python train.py --vocab_size=8192 --activation="squared_relu" --norm_place="pre" --qk_norm=true --tie_embeddings=false --parallel_block=false --init="uniform" --init_std_up=0.0167 --beta1=0.95 --lr_head=0.00423 --warmup_steps=388 --seq_len=1024 --train_tokens=417400000 --dataset="wikipedia_en"
MLP neurons of a small language model. Each row is named by its layer, matrix (down: output weights) and neuron, and shows model dimensions 304-431. Each number is 128 + 24 x the weight over its row's rms, rounded and kept within 0 to 255. Numbers have three digits each.
Before each neuron's rows, "raises" lists the tokens whose logits its output raises most directly, leaving later layers aside.

raises: "tained", "ed", "cted", "ted", "ified"
L8.down132:153169152136128120188132127119139153164149116173157157121163159155138096140085129092117134127162126119174135152089111128146139122117149112174132092149166120103147109141122157145112107160094099116147152147138108123131136109122117110130154132126133163142131163145142112146114146106140103118133099118124145106133101127182119123157100131163102133126133164126150133115099095163096121137087

raises: "ous", "ential", "able", "ably", "ive"
L7.down890:171127146127101135147147062120142097151135134109122100111138120123154142118137173155127126128154155172163129097117064032134094168141127164123138115111147137121076131070188151142100137125141109136131131144152127079152147119113184100152109098118116162117084160151096093143126126163139170077134121125127114115125149090118155119098115138110170139131111170192113121162113144159114078137111

raises: "e", "at", "air", "aid", "ower"
L8.down41:084139121110107128118106140168135102141168148134126161116136112129149073185093105134138116138098136115136131104138112137110132150096134122118144104136125115112133133140146135166117136116148099099121099122083116088133133159093083139141116166133130130120146127092137135118111130140111108086160151080123119120127097108111160124141121136096128097121150141111123136139091152112147175124121

raises: "s", "its", "as", "es", "ays"
L8.down1244:143118092126141186156116062145103075092126135107131096114131109117094111141155103136120153103126124115137119128117141122153117122130131114068098126110111146159099168112091126144144152147109164057099086125079158124148168164110152120134113146166120159088150121126120184079117112114100160182153125085148126115143116095122095206125074127155122108106136148124087095130147110119139125108089

raises: " and", " ===\n\n", "====\n", " |", "===\n\n"
L7.down618:146167127121111083142139113163094110120170157148108119136119108111087162116119182173146122132137104145136097107149146164126083130128115126150133160119124103103123146169117114149180099114107152123146160127109121123139144101093131161124109120173146136121132120157127152109142090143157156150185102186120152111118102078082123093112132156089135112132121140165107140094135197163070091141113

raises: " |", "===\n\n", "===\n", " ===\n\n", " |\n"
L5.down913:127127126139134117141130127097104097121122138161097109105084120158075133117146126163181148107124129132133130161113144142114126192149123120098147125117105119100128092135152113102119151146132085149098141094116178118139107103134147173135149129083133111158119149109091084101127137119169139119141074139115130143146141118096163090137151113160142131131162180144162131075083173139121092142134

raises: "f", "a", "ism", "ais", "m"
L3.down1332:114145126151112139134132113134187158094166122115130137104146142129133144129130104091138119140119138139082114136126107157120123125147093139115136135107126117111156175122130125109131125144140164127116181120146083147102138100100117131127103114140087108125134087110162125116113146079100098100093140139116114174066121148127102146112143143134086138101169144082132124144126101106151099085109

raises: "%", " percent", " km", "–", "-"
L8.down684:145112124104158116127128129086179094142126087140122125129110119168109086130156164115122160176122158203152142084144106158104164116102142089103141136128090119164147174135125117126079102106147154132123156119092129115135126115117153126104112154084122129130099142102124109150125113111151153119141112096125113119135119111128138145139065131124136114143149116110138090155156159103113099082143

raises: ")\n", "===\n", "===\n\n", "°N", ").\n\n"
L8.down568:169126153091126068149107163111097102114129140124120119067135100124121125084148118105106086137113108155115112159150163108117164143160091121127102112145086132157142089087140096128150157145150119140123138096109124129137128123165127163135145100150137157145132126144140151140114153120090117079131125162125162130139129125127108130130140109156099141141119110125106114080109153133123124140115

raises: " years", " days", " months", "ween", " weeks"
L5.down346:145145108100154111142113123105165167133196124147125136147099127136117144134157139131117139114127100130153135139125125160120104147091113124122126075150123132118130181103203116107119095114136149127135115143103172152138135104101115112131142161171142137100104134124137147129093124111114160133166144113136114113131109102124088072110120130063112159127120103121107123171078138142152157115166

raises: "|---|---|\n", "|", " for", " of", "\""
L8.down36:114094141127143148138094152116076114105181142106089115108077111091098126106121144143171110102106117114112141117113154157134137131148107129130128162159130087078140152080094095143057142123107133154132140119130116161130121140136145106095125073143129145108141120150134109086092132172119134104135114185110135117142141118112119144067128092120161099147170127117081120118114152133094169153143

raises: ")", ".)", "er", " him", "-old"
L8.down104:124156125135141131159157138133141115148096128104143146124181163121120103123105067150149160167110116132127137134138113111136126118137138128107125158138096149103142112138136117121097118097151133159109089122090135148121137137125128102110127151120132110114132123121145119135079118107174118144080141079165130142064126135171102163123102136137152143156123142118159106100144129110123162131143

raises: " times", " of", " months", " days", " years"
L7.down79:152125100157122108143114154117118146125140149115133113152108135161125156150098125138115101111147109143144161122141128125061134158125130114136139105161123129149163114138109063116124117189155124168126091086128117125110112100127122120110124137143147119136126116124118111142084114149120139097146143138159102143125098116071128130114156132115156141161153126118112105140146134108111152080179

raises: "ator", "ators", "er", "aker", "mer"
L8.down400:111139192070145112125200081096167104127141079115105118105119165129138112176092122114097123151109119127142122120101111121114124121111153117076132130114105127132152109163133129173131138119158099108122105103132137114102150133116115104123161152141103164170166127162148085128112162104101093125162081117147129128113106142128158138122082098119143122155140144046143087151129149125125093091149

raises: ".", ".)", ".,", ".\"", ".\n\n"
L8.down855:135146103133143147177157155086115137183073121104152122142105131179155139106162147156120126093139106147134155111129125124091139103144114142118114118128140151175142129160108131104044120116147140150100146126123155156157172148171142138129185119156094139154118125154116146129087119160119102097117090161129096147135126138100134157145147111144162143132131114098152118124106121117137094122114

raises: "ed", "able", "ably", "ing", "ly"
L7.down303:135125140097112104145114108156182119163115124085134105104119106066139146100149157164129082109142128115097180108135083115092142205137132121116172106137125126156151099093148121108115176106132157143148095121145166178171097097126139130130103125116170143126083116077104099129133127164122141134132138175142096116139115104127123120141125134142113181140145165147111115140125113134142112158157

raises: "–", "-", "–present", " of", " and"
L8.down1329:152158135109148137116108148147146115126158103116129135134129160133095139128142126152136143155155110167172092117125103165114117162155132141118109114136126087123110162144170125115100107120122100115163160116128125101097126108133187139131138187120125173128090137144139115118120106124133106117135115117098151135132140152076180152081112106111174143165136073082133101158106094145097127128156

raises: "re", "n", "o", "a", "m"
L5.down419:146131137131133155140138111149122124157132107115133117097137116153121117133135118100133081159111103124117149118162163141193184129153119098135162151095058097146164115173131144124103138113147146101126105146118083107150154134114154140150131140159147146176142112174128092097147090146116131111085127134159099143110139143133109138146163160160121100080158145068124123148108128118113111102121

raises: "===", "He", "ater", "H", "ost"
L8.down1103:115162132165106123109116107100110137140098131115142086133124115136140131145116142129092160144138154078133144122169100114119119121124123142141149101123156120143135130130096111115137150129187129128121115175111134118131168125135114140125134147110121136094115155162127025134134090115087126143129146118167105165107120138093136126119175123149169083144137160135117170117153142121129168107110

raises: "arty", "ory", "art", "arter", "ass"
L8.down779:077139130154132131131115098181168119144157163183087154097138073140129115157123124120136161140104106162111100125127140150145124076118105137097149173096148127135131142117075187134128103128089131139129130130094122108121116114139099140114198120124136122080151129084121123148157130129148129063143124142142122132096163091126128142204110110134152104127102132140135126130135117134108152129127

raises: "s", "ship", " history", "izations", "ays"
L8.down1323:141102121108150111093099113140123115081090105115143116166122131137097108136124130132114114151153143152147109082120099093160134112097170131085134173096160112134122116117127106162133097142127087130132109140098161136105153119086158154115165163112135146153130107083151115134139107100123136135126121114124122123136125106140118163093146096158138111146083181123146139140128104147137137117107

raises: "les", "hes", "le", "que", "hed"
L5.down268:154152102109095117164144123176117142156159110141128102117104133140172145130098098157152122111106082169152138151125159165147089120190119146146150150118129120125098152098122115145101115140122081099081111155121145121112144123113131143158119098101088110161142112159116189094144079154146121096161123120129082152141157118115169144164148137081175137109121139128114108147149092122160115143149

raises: ".", ".)", ".,", ".\n\n", "ous"
L8.down1288:127113135137160159151148163081158137183119104128099136108097153130138150114154147149101120113129124109146185130132113103080131116119114111158122121146155155164142125119142120099114116119171113135123105106141183115168141116098122130107122084106171107138144107167128149143129111145146085124140114148151132152131119152103121201137096113156137174114169120120179077118139109132073119187127

raises: "able", "ability", "ably", "ings", "ables"
L5.down803:109181097130142167135123093124096128149111121122150096114120199127146178109158133134131121158113132079176181113175066107093148141155144114101154114125147127127115067137169169119086131101117135139137109121132131143164134110094113124184152119119138135143111113120101121128083120133141145112095126139150141138123148088137114116107141141155092142130185126151127109128129132111155104118097

raises: " a", " an", " another", " one", " its"
L8.down475:119185104106084163091140148101103091158116098151092136158133121144146142088111143126137132142135129136089120124156097118124131115160098141127119160094051157162166175149129121095086114113163159119127162132125163127126105143150142125126175095105092119099136145142121124145171127092125144175112168121127127117109167150168151106118100098159151087178130140144111127156121167096128076134115

raises: " a", " an", " another", " he", " two"
L8.down1017:128167140109105130133081103116123129130091131134106109138169100124152112115128128174102118108117134153124140102127145142174185189150134138110112096088119141163129111136141123083139150116136148128121132125136164131130146131106161113110161134109109131082156143166100150136104111145135123184152091138138127132147112072155102162097138121153149130143126115147100121172108136101125088122097

raises: "ims", "im", "an", "a", "ud"
L8.down1131:143140137159132157158133158101078099136143134159094134137153138129093121139124171132129130119114126165105097103160156149114105112184117158117139120164085112137131127134124131099147134140128129097159121121128125106117120119127116122128095184148131150118133145161103150117166083158129162160155118155173117114114137126137100147145139112142133093130100166094119146112117152148112142124100

raises: " |", " (", "\n", "\"", " |\n"
L8.down1190:127132151116126106125111167115135129098145114150102107144149155119122126096158112101152126096109157115109115125144172171151130137194129088113143129131149165128124119148122125091122161103139169144163147096101136127147103095164128130105140081125113109137098166131087120085147094132103153123103165187128123144126138127078132080164148143115132145146179111120135113122141174130111079118131

raises: " and", " |", " details", " ===\n\n", " |\n"
L7.down5:094145141119097070195089079139090124103154124119116094124118134072062164113120192168137109148177119149153072123148138130147132163166116151153162113107121093097130113166157142142129137081094136128127122102137119130140136122116146137152132148138117143129091152155115124101121118121132110139212103163119149158163133110108134090108136134112157109137116090154128151088122149130103100113104

raises: "ated", "ators", "ator", "ation", "ci"
L7.down248:101118131142130111157139097097153151104115092129126131122129137127152106148093134121183104173120112165144139135147136112135140101138123073128144097093111136112160156155149116177134170139109110136135124217135102129112129123117096127141155116135064163146125081156099135145124080125124140100141135132171113132113146135164139127188142145135149142119089146094145117154128102074099140092122

raises: "s", "es", "sen", "sch", "ks"
L8.down811:158112110140136177074137123173140131140137115132191157120137139162089100144116068097126133089167138129175152177117144158107159109090131134105126144128135122127104084120117125123172141158119116120123154100134174133123136121104135152158130122165105112099080154110151155158140105094120114154166158126113098100087128103116132136101097106123115107126116118111118142110150102137120129129095

raises: "a", "c", "s", "an", "1"
L7.down1013:104099107136149157164105133059127120101117115136128110116087099110106097123087111160148134090103166108133140110104125158123129128135083100116121142144143143145134148125100111122118114140101102113151095136088136123110118116087146111142138181114135158171082120151143110137166127143113168186143098131073136105091132121121069120134152122157168058129153123088121124150119121125137114153148

raises: "ing", "able", "ning", "ments", "ings"
L3.down87:159097139162127133108165110157091153169105114108093102109107116113111136136130130160141134132145126091138151127103128124122118136147133100129149154128160086137173092166170130157162133129143106091080107167153135148154124116128067107175134163132170155151103051094170091128085070127158145110128151098159153179140126157112092126107152102127119138114126144097126109112140150128140116129150

raises: "tained", "ced", "cted", "led", "men"
L7.down1166:151139114109120150193108130139161165113129114172122070114081128101143142114095116114102092126106109136130159108091106099125091121140136089105136127115178110149134102138125151160085118120083057156110107157168136142145098125140064109159145084154126138137168148129120119135142120103141092137172095122114129133131106129163136114159125133128135135114102120155144130121113121134108145124137

raises: " for", " of", " about", " to", " at"
L8.down72:136151150120172138149093099122146129115128155122107139128094113134109120130137104105172137125088154132150142189149166157104111165155055091158169146127149105131106111158131140126108191141158130138152119166153134150157128117099128134093097139131169115113116101099119112110095089143112108142153130132132153140157079134139125125116159137106164114162139088167112162089113143139113172143143

raises: "ent", "enz", "ents", " the", "en"
L7.down817:118153139161148130114138142115126124158099134138129089144110195164155135120116190109125154148123118140071121106117116140130133119109160127143099161127089200103137119138171091109116153155199130119156099122096148121171093144126076136132102079126094131168140134126086135100132101114130110086150160130123122115110145135128135161111144127112118135125129159154131112113133089119141145135081

raises: " another", " a", " others", " an", " two"
L8.down501:123139093099115127161129150136125070111117121133127145085098145102174121127147163124099099115141114124162120159146086103140158119116109122129122136097141134129127123110147148106152136121124132162109159163117126121069141123139140135130148090128089085121100160142175092145130114106123111135126119161155095167150104129140102121170131086111147111159123103125139101128118130092140111153100

raises: "ly", "ie", "ised", "ise", "ed"
L3.down701:156119154137073108173123158129145118137104104106135116085123081122116150096146137149105138080138154128144148133125120168103141111137124132180114092130143137153126122169109114120136098154143140093104114120150128132151103124169147135147149110118124110132105137134117132111143128117148159172107123150147124128103130090131143165108138188121117106136071104144112160059129102133147114200131